Weights of a small transformer language model.
Architecture: RMSNorm before each block, rotary positions.
MLP neurons of a small language model. Each row is named by its layer, matrix (up: input weights; down: output weights) and neuron, and shows model dimensions 197-260. Each number is 50 + 12 x the weight over its row's rms, rounded and kept within 0 to 99.
Before each neuron's rows is what it responds to, as a language model described it from the Wikipedia text at the highest values.

Description: Word-start fragments. The opening piece of a longer word or quoted phrase: prefixes like in-, ex-, re-, non- (inducing, in-universe), opening quotes, and surname starts in tables.
L13.up499:29 45 44 48 63 57 49 47 63 80 56 48 51 46 62 49 67 65 71 61 83 37 35 51 66 60 55 51 42 39 64 46 59 43 38 57 42 52 64 63 38 62 56 35 60 71 56 58 60 54 37 40 53 50 40 47 28 55 59 38 44 52 58 43
L13.down499:46 37 46 54 58 40 61 53 51 65 16 52 56 32 54 42 52 58 42 64 35 36 39 41 33 51 54 47 58 67 64 38 61 40 19 50 48 67 53 64 26 35 61 29 50 60 47 66 44 44 33 44 41 32 47 43 61 68 46 41 38 25 71 87

Description: Word-start after article. First piece of a noun-phrase word split into subword tokens, mostly right after "the" or "a", e.g. in(efficient), in(ternet), or(chestral).
L11.up695:68 42 45 59 50 60 41 21 43 44 45 57 61 65 49 56 57 46 62 49 41 44 43 39 28 61 50 70 64 42 64 35 49 43 61 39 57 54 51 69 40 37 52 57 80 47 52 48 62 35 49 50 36 50 49 54 38 50 30 53 57 27 52 60
L11.down695:32 68 55 56 58 47 56 46 43 58 47 54 40 47 61 37 28 39 64 64 48 51 48 62 48 28 34 52 53 45 67 53 45 52 14 53 49 66 43 53 66 54 53 49 56 76 38 41 32 45 44 47 57 52 75 48 67 58 56 49 68 44 44 61

Description: Just before a name. Tokens right before a person's name or surname, such as the colon after a team in goal-scorer lists ("Celtic: Larsson"), a middle-initial period ("Francis W. Hatch"), or fragments inside first names ("Jaideep", "Ernst").
L13.up524:54 49 58 36 50 65 50 35 44 42 62 55 56 43 46 37 50 38 53 50 62 73 59 56 37 44 66 67 75 35 65 42 32 55 45 41 34 40 67 45 35 45 41 58 47 45 46 57 42 56 31 22 52 49 49 58 36 54 58 59 54 56 60 66
L13.down524:53 60 44 61 71 35 71 49 55 21 63 59 17 26 47 63 56 49 46 55 32 43 49 24 57 53 65 56 63 60 34 46 59 37 45 41 54 47 34 47 54 37 65 83 39 59 36 39 67 48 48 59 48 56 49 82 43 52 52 55 53 55 46 58

Description: Mid-name word pieces. Word-piece fragments inside or ending proper nouns, mostly person and place names, e.g. Bam-ig-boye, Moh-aw-k, Pep-per, Bry-ans.
L10.up1132:59 62 36 56 37 46 48 28 75 65 53 56 70 59 50 39 36 54 50 71 53 59 19 52 28 10 46 69 44 51 51 73 53 45 66 73 40 54 23 35 47 52 46 61 62 39 72 57 54 74 41 39 27 27 62 46 63 34 62 37 43 39 49 24
L10.down1132:40 41 42 56 47 61 44 59 25 49 45 62 56 57 43 55 44 42 57 20 64 34 48 59 31 53 41 47 39 58 51 44 39 24 33 50 78 34 56 40 43 30 54 59 52 65 42 50 65 58 54 43 56 73 37 48 35 60 35 58 47 38 48 59

Description: Noun phrase endings. Final token that completes a noun phrase, often a plural or name piece, just before a comma, period or preposition, such as home runs, Kama River, at bats.
L13.up141:39 47 47 56 45 47 62 44 45 25 69 54 48 59 58 37 64 46 61 66 48 55 65 57 44 52 43 42 45 35 42 53 59 47 53 52 33 57 54 44 52 27 50 42 54 53 38 31 78 49 36 71 71 38 37 67 43 45 61 70 89 56 24 52
L13.down141:54 46 36 67 37 38 55 54 46 54 43 41 59 55 46 36 48 53 30 63 44 43 40 43 41 40 63 52 78 51 54 62 39 52 37 41 63 59 48 43 45 47 31 40 41 37 59 55 31 29 49 31 35 53 52 40 63 70 56 50 65 43 60 44

Description: Name-internal punctuation tokens. Tokens inside personal or business names that point to more name following, chiefly the period after a middle initial (George H. Morrison) and possessive 's (Christie's, New York), often in tables and credit lists.
L10.up82:55 19 40 63 48 69 47 40 58 36 52 40 41 62 53 43 53 56 47 49 65 63 59 48 57 56 47 65 43 35 50 39 54 49 51 52 55 23 46 47 35 63 59 35 53 44 74 42 55 79 60 38 43 63 49 48 41 57 39 33 72 32 46 31
L10.down82:86 49 56 49 62 63 55 36 61 55 50 27 44 73 57 62 38 46 47 51 49 41 49 64 65 42 53 51 44 27 57 59 47 53 65 31 67 57 51 65 51 41 46 65 50 86 60 63 46 44 40 45 53 36 48 52 65 62 26 54 64 71 62 72

Description: Plural count nouns. Plural nouns or their final plural piece, often after a number or "the", naming counted members of a group, such as pairs, brothers, players, members.
L11.up365:49 66 50 49 31 53 25 50 34 34 51 33 59 43 49 52 66 34 54 42 38 81 37 40 57 59 49 67 56 57 42 66 37 40 50 48 57 48 38 44 65 39 39 46 69 54 41 74 50 32 46 62 52 36 45 30 53 50 46 58 34 55 55 72
L11.down365:41 38 56 54 79 46 45 37 51 58 52 51 37 45 59 48 61 72 47 50 56 29 50 63 39 51 57 46 38 76 58 34 44 69 66 52 25 31 69 50 48 63 62 46 41 31 60 23 30 58 60 73 67 76 56 63 48 39 43 77 51 57 49 74

Description: Name-ending word pieces. Final subword piece completing a proper name (people, bands, products, places), often in tables or prose, e.g. Ibeh-re, BioSh-ock, Nietzs-che.
L11.up263:46 51 37 61 57 37 42 50 39 56 73 64 50 53 49 35 56 48 68 61 48 24 53 57 37 53 35 32 48 44 41 47 59 45 53 58 40 37 22 55 37 58 53 64 44 37 48 59 51 54 45 66 53 37 56 44 54 55 40 45 74 56 30 38
L11.down263:59 63 30 38 31 40 42 31 46 37 52 44 49 39 31 59 39 48 23 48 59 46 32 49 64 32 69 67 64 47 44 55 50 53 37 31 44 74 51 42 34 51 65 45 30 55 59 68 65 58 48 39 36 41 42 44 36 50 65 57 34 45 38 52

Description: Main verb after subject. The finite verb right after a clause's subject, often its suffix (board-s, broadcast-s, celebr-ates), copulas are/is/was, or particles such as set up.
L11.up575:44 45 64 54 70 43 55 39 35 47 54 37 50 65 53 54 39 56 47 52 58 60 53 50 34 59 56 56 62 28 18 58 67 65 66 48 53 40 52 33 33 55 58 62 56 66 57 59 44 80 60 42 47 49 47 37 70 49 54 48 56 48 84 50
L11.down575:69 52 51 37 62 52 61 53 51 54 30 54 42 38 53 65 63 41 36 60 45 68 46 53 66 68 61 54 35 71 51 61 51 57 42 44 61 63 62 40 41 56 58 45 45 54 54 54 57 37 65 47 39 46 75 56 66 49 47 54 39 56 36 44

Description: Mid-word predictable continuations. Word-piece fragments or first words of fixed terms whose completion is predictable, e.g. Dist(inguished Service Cross), per cur(iam), Supreme (Court).
L13.up1233:64 41 56 41 42 35 58 51 69 72 58 62 63 55 66 44 62 50 51 49 63 68 55 71 48 58 52 23 41 65 47 28 35 58 54 36 40 61 52 60 31 38 49 60 59 61 57 88 58 45 42 43 55 56 41 66 32 58 39 43 51 38 51 42
L13.down1233:34 29 46 60 52 53 52 56 56 36 51 54 33 75 57 72 51 53 53 58 40 46 39 50 60 69 59 53 58 66 45 28 44 20 43 63 40 29 40 43 40 43 57 52 65 53 42 57 50 57 39 30 56 53 29 57 43 68 46 40 51 54 41 50

Description: Auxiliary after subject. Auxiliary or linking verbs (is, has, was) right after a sentence's subject, as in "It is believed" or "ASBMR has", plus word-final pieces (henceforth, nevertheless, kindly).
L10.up1100:65 41 44 61 54 36 53 66 58 69 54 66 51 40 56 39 36 55 71 62 39 42 64 42 44 71 27 33 39 62 28 55 37 42 42 35 54 38 45 48 54 33 66 63 36 47 56 94 39 61 53 59 52 36 36 53 36 49 53 51 42 56 49 82
L10.down1100:33 42 53 66 50 36 66 63 37 51 31 30 39 62 48 35 63 60 39 37 51 62 58 60 64 64 58 55 45 68 47 36 42 53 65 52 50 52 69 11 53 57 62 49 60 47 46 49 33 38 44 28 65 37 44 40 50 31 35 36 51 57 41 54

Description: Legislation, rulings and decorations. Tokens in passages on bills, charters, court orders and military medals, e.g. "passed", "which" after charter, "Silver" in Silver Star; other cases are scattered.
L11.up499:31 50 49 42 61 59 63 52 51 43 54 53 51 63 49 57 69 39 71 39 60 48 61 65 40 53 61 24 56 34 72 60 72 78 60 74 47 59 38 65 54 30 64 28 53 55 31 72 33 42 55 58 31 46 44 59 48 51 47 33 42 57 58 56
L11.down499:61 45 40 35 48 44 56 37 53 55 51 54 54 57 48 54 48 60 60 59 32 54 42 61 41 65 64 52 22 45 57 53 53 41 36 51 60 69 41 44 43 51 46 41 55 65 28 56 38 51 38 52 62 43 75 52 58 61 57 57 36 49 44 49

Description: Mid-token fragments in lists. Subword pieces inside rare names, codes and numbers in tables and lists, such as Mous-s-ima, W-IV-ERN, 99-1-3, and 7:08.96.
L11.up260:61 40 46 42 72 33 39 61 62 76 44 47 46 70 68 78 55 47 45 43 41 54 45 27 37 28 74 54 74 46 44 63 56 44 54 52 43 51 49 66 39 70 34 64 57 30 56 46 50 54 47 34 58 76 50 76 31 46 56 65 27 50 59 53
L11.down260:46 47 47 36 72 22 60 60 38 58 51 48 35 27 41 45 25 60 48 39 50 37 40 50 37 55 66 49 29 52 38 84 59 61 44 58 36 42 67 48 25 61 50 57 46 51 65 63 52 50 40 56 44 42 81 33 54 54 62 33 51 70 42 64

Description: Copulas and section-heading words. Fires on predicate verbs right after a subject (is, are, was, can be used, are made) and on the first words of wiki headings (Release, Career, Life).
L13.up1456:45 68 43 68 51 62 76 73 38 56 40 52 48 50 18 46 52 65 51 41 68 38 45 60 48 24 58 51 39 49 72 43 47 57 36 55 62 38 61 44 62 50 50 53 40 65 34 66 46 44 44 50 62 37 38 42 48 45 51 49 38 48 52 36
L13.down1456:59 35 50 57 04 54 45 42 78 40 68 60 52 63 55 52 41 46 60 47 48 76 38 65 43 55 51 42 43 43 59 55 48 30 56 18 41 53 60 50 57 52 71 47 46 41 30 40 53 57 45 53 52 55 56 49 48 61 59 51 56 71 41 40

Description: Word-initial C fragment. Word-starting fragments, mostly C or c (and sc, s, res) split from the rest of a word, often at title or heading starts, such as Change, Case, Cultural, Scream.
L11.up1010:49 40 31 42 47 48 40 45 67 38 41 24 61 56 61 56 84 61 56 50 61 57 35 29 64 32 53 47 63 54 43 55 60 39 43 54 31 35 49 66 38 62 53 59 83 44 27 42 38 47 45 42 37 62 43 58 41 51 55 38 52 52 66 48
L11.down1010:46 59 50 65 36 67 51 39 32 52 43 58 27 54 76 69 39 32 56 50 39 54 37 58 38 80 47 52 47 62 64 64 47 35 41 37 39 59 39 49 60 50 49 72 73 55 57 43 30 46 37 53 35 60 61 54 49 72 44 40 65 58 58 61

Description: Noun-completing word pieces. Final token completing a noun or noun phrase, often a person or role, like daughter, member, companion, sisters, with scattered misc.
L13.up698:48 32 67 53 57 36 36 18 36 65 70 23 49 44 44 32 41 71 51 55 55 46 64 40 61 37 64 36 56 44 36 56 44 43 58 59 47 56 59 24 33 45 58 48 48 38 36 46 65 61 40 47 67 43 68 38 33 47 66 40 61 72 33 37
L13.down698:46 34 46 35 54 41 22 63 61 52 73 40 45 54 53 24 44 39 40 56 40 62 41 57 43 50 59 55 72 40 33 58 61 55 42 46 54 54 58 48 35 57 65 61 34 71 42 43 49 65 54 47 45 51 43 35 58 63 71 59 55 43 46 61

Description: Mid-word name and number pieces. Fires on fragments inside split foreign surnames and numbers, e.g. Ded-ion-iggi, Kem-é-ny, year prefixes 201/176, and spaces before numbers in tables.
L13.up779:60 43 48 50 60 34 45 40 35 63 46 47 37 65 36 49 71 44 28 30 47 35 52 56 46 48 60 41 65 54 52 62 60 51 50 49 61 60 64 43 40 51 67 59 30 26 62 65 34 33 72 38 56 33 44 48 45 50 66 52 35 43 36 39
L13.down779:56 41 52 50 53 49 48 60 65 41 33 67 33 27 57 42 39 56 44 43 48 53 43 54 54 39 54 54 44 42 45 53 72 47 47 52 46 37 52 29 19 37 41 52 31 58 67 33 57 42 38 47 45 31 46 41 47 45 47 51 28 51 65 49

Description: Inside personal names. Tokens in the middle of a person's name, such as the period after an initial, a middle name, or a first-name fragment (Arimer E., Robert G., Ed-mund), plus was born / graduated in biographies.
L11.up434:70 90 47 42 50 51 53 57 55 59 43 54 67 52 62 44 53 56 68 37 44 56 41 54 57 68 48 43 62 41 42 50 63 61 34 52 28 51 43 62 25 38 55 44 38 32 59 46 68 40 63 26 65 44 62 63 41 37 58 30 61 42 57 39
L11.down434:64 48 31 61 17 41 37 39 41 41 44 47 50 44 14 25 29 68 68 55 41 62 60 52 26 56 42 51 40 53 39 60 33 40 55 65 50 62 55 65 42 34 50 48 51 31 33 39 73 74 71 50 43 54 50 45 45 67 32 60 59 50 56 47

Description: Word-initial K/T/C fragments. Single-letter word-start pieces, mostly K, T or C, that open a split name in credits, lists and rosters (Kozinski, Tenzing, Terrorism); a few digits inside numbers.
L13.up362:70 47 62 50 39 77 43 55 58 51 53 28 42 49 62 17 64 43 35 53 58 52 56 52 52 57 46 52 55 55 36 54 62 58 59 68 63 52 63 61 37 72 52 54 53 42 39 54 34 22 54 56 44 53 36 53 46 71 50 54 39 34 47 40
L13.down362:69 49 55 58 51 40 57 63 16 56 46 44 34 44 34 62 53 35 59 42 58 44 56 55 48 41 44 47 59 80 27 52 86 44 53 42 57 55 48 54 37 47 53 60 46 59 36 41 40 35 42 75 50 52 41 51 58 68 60 68 42 44 46 70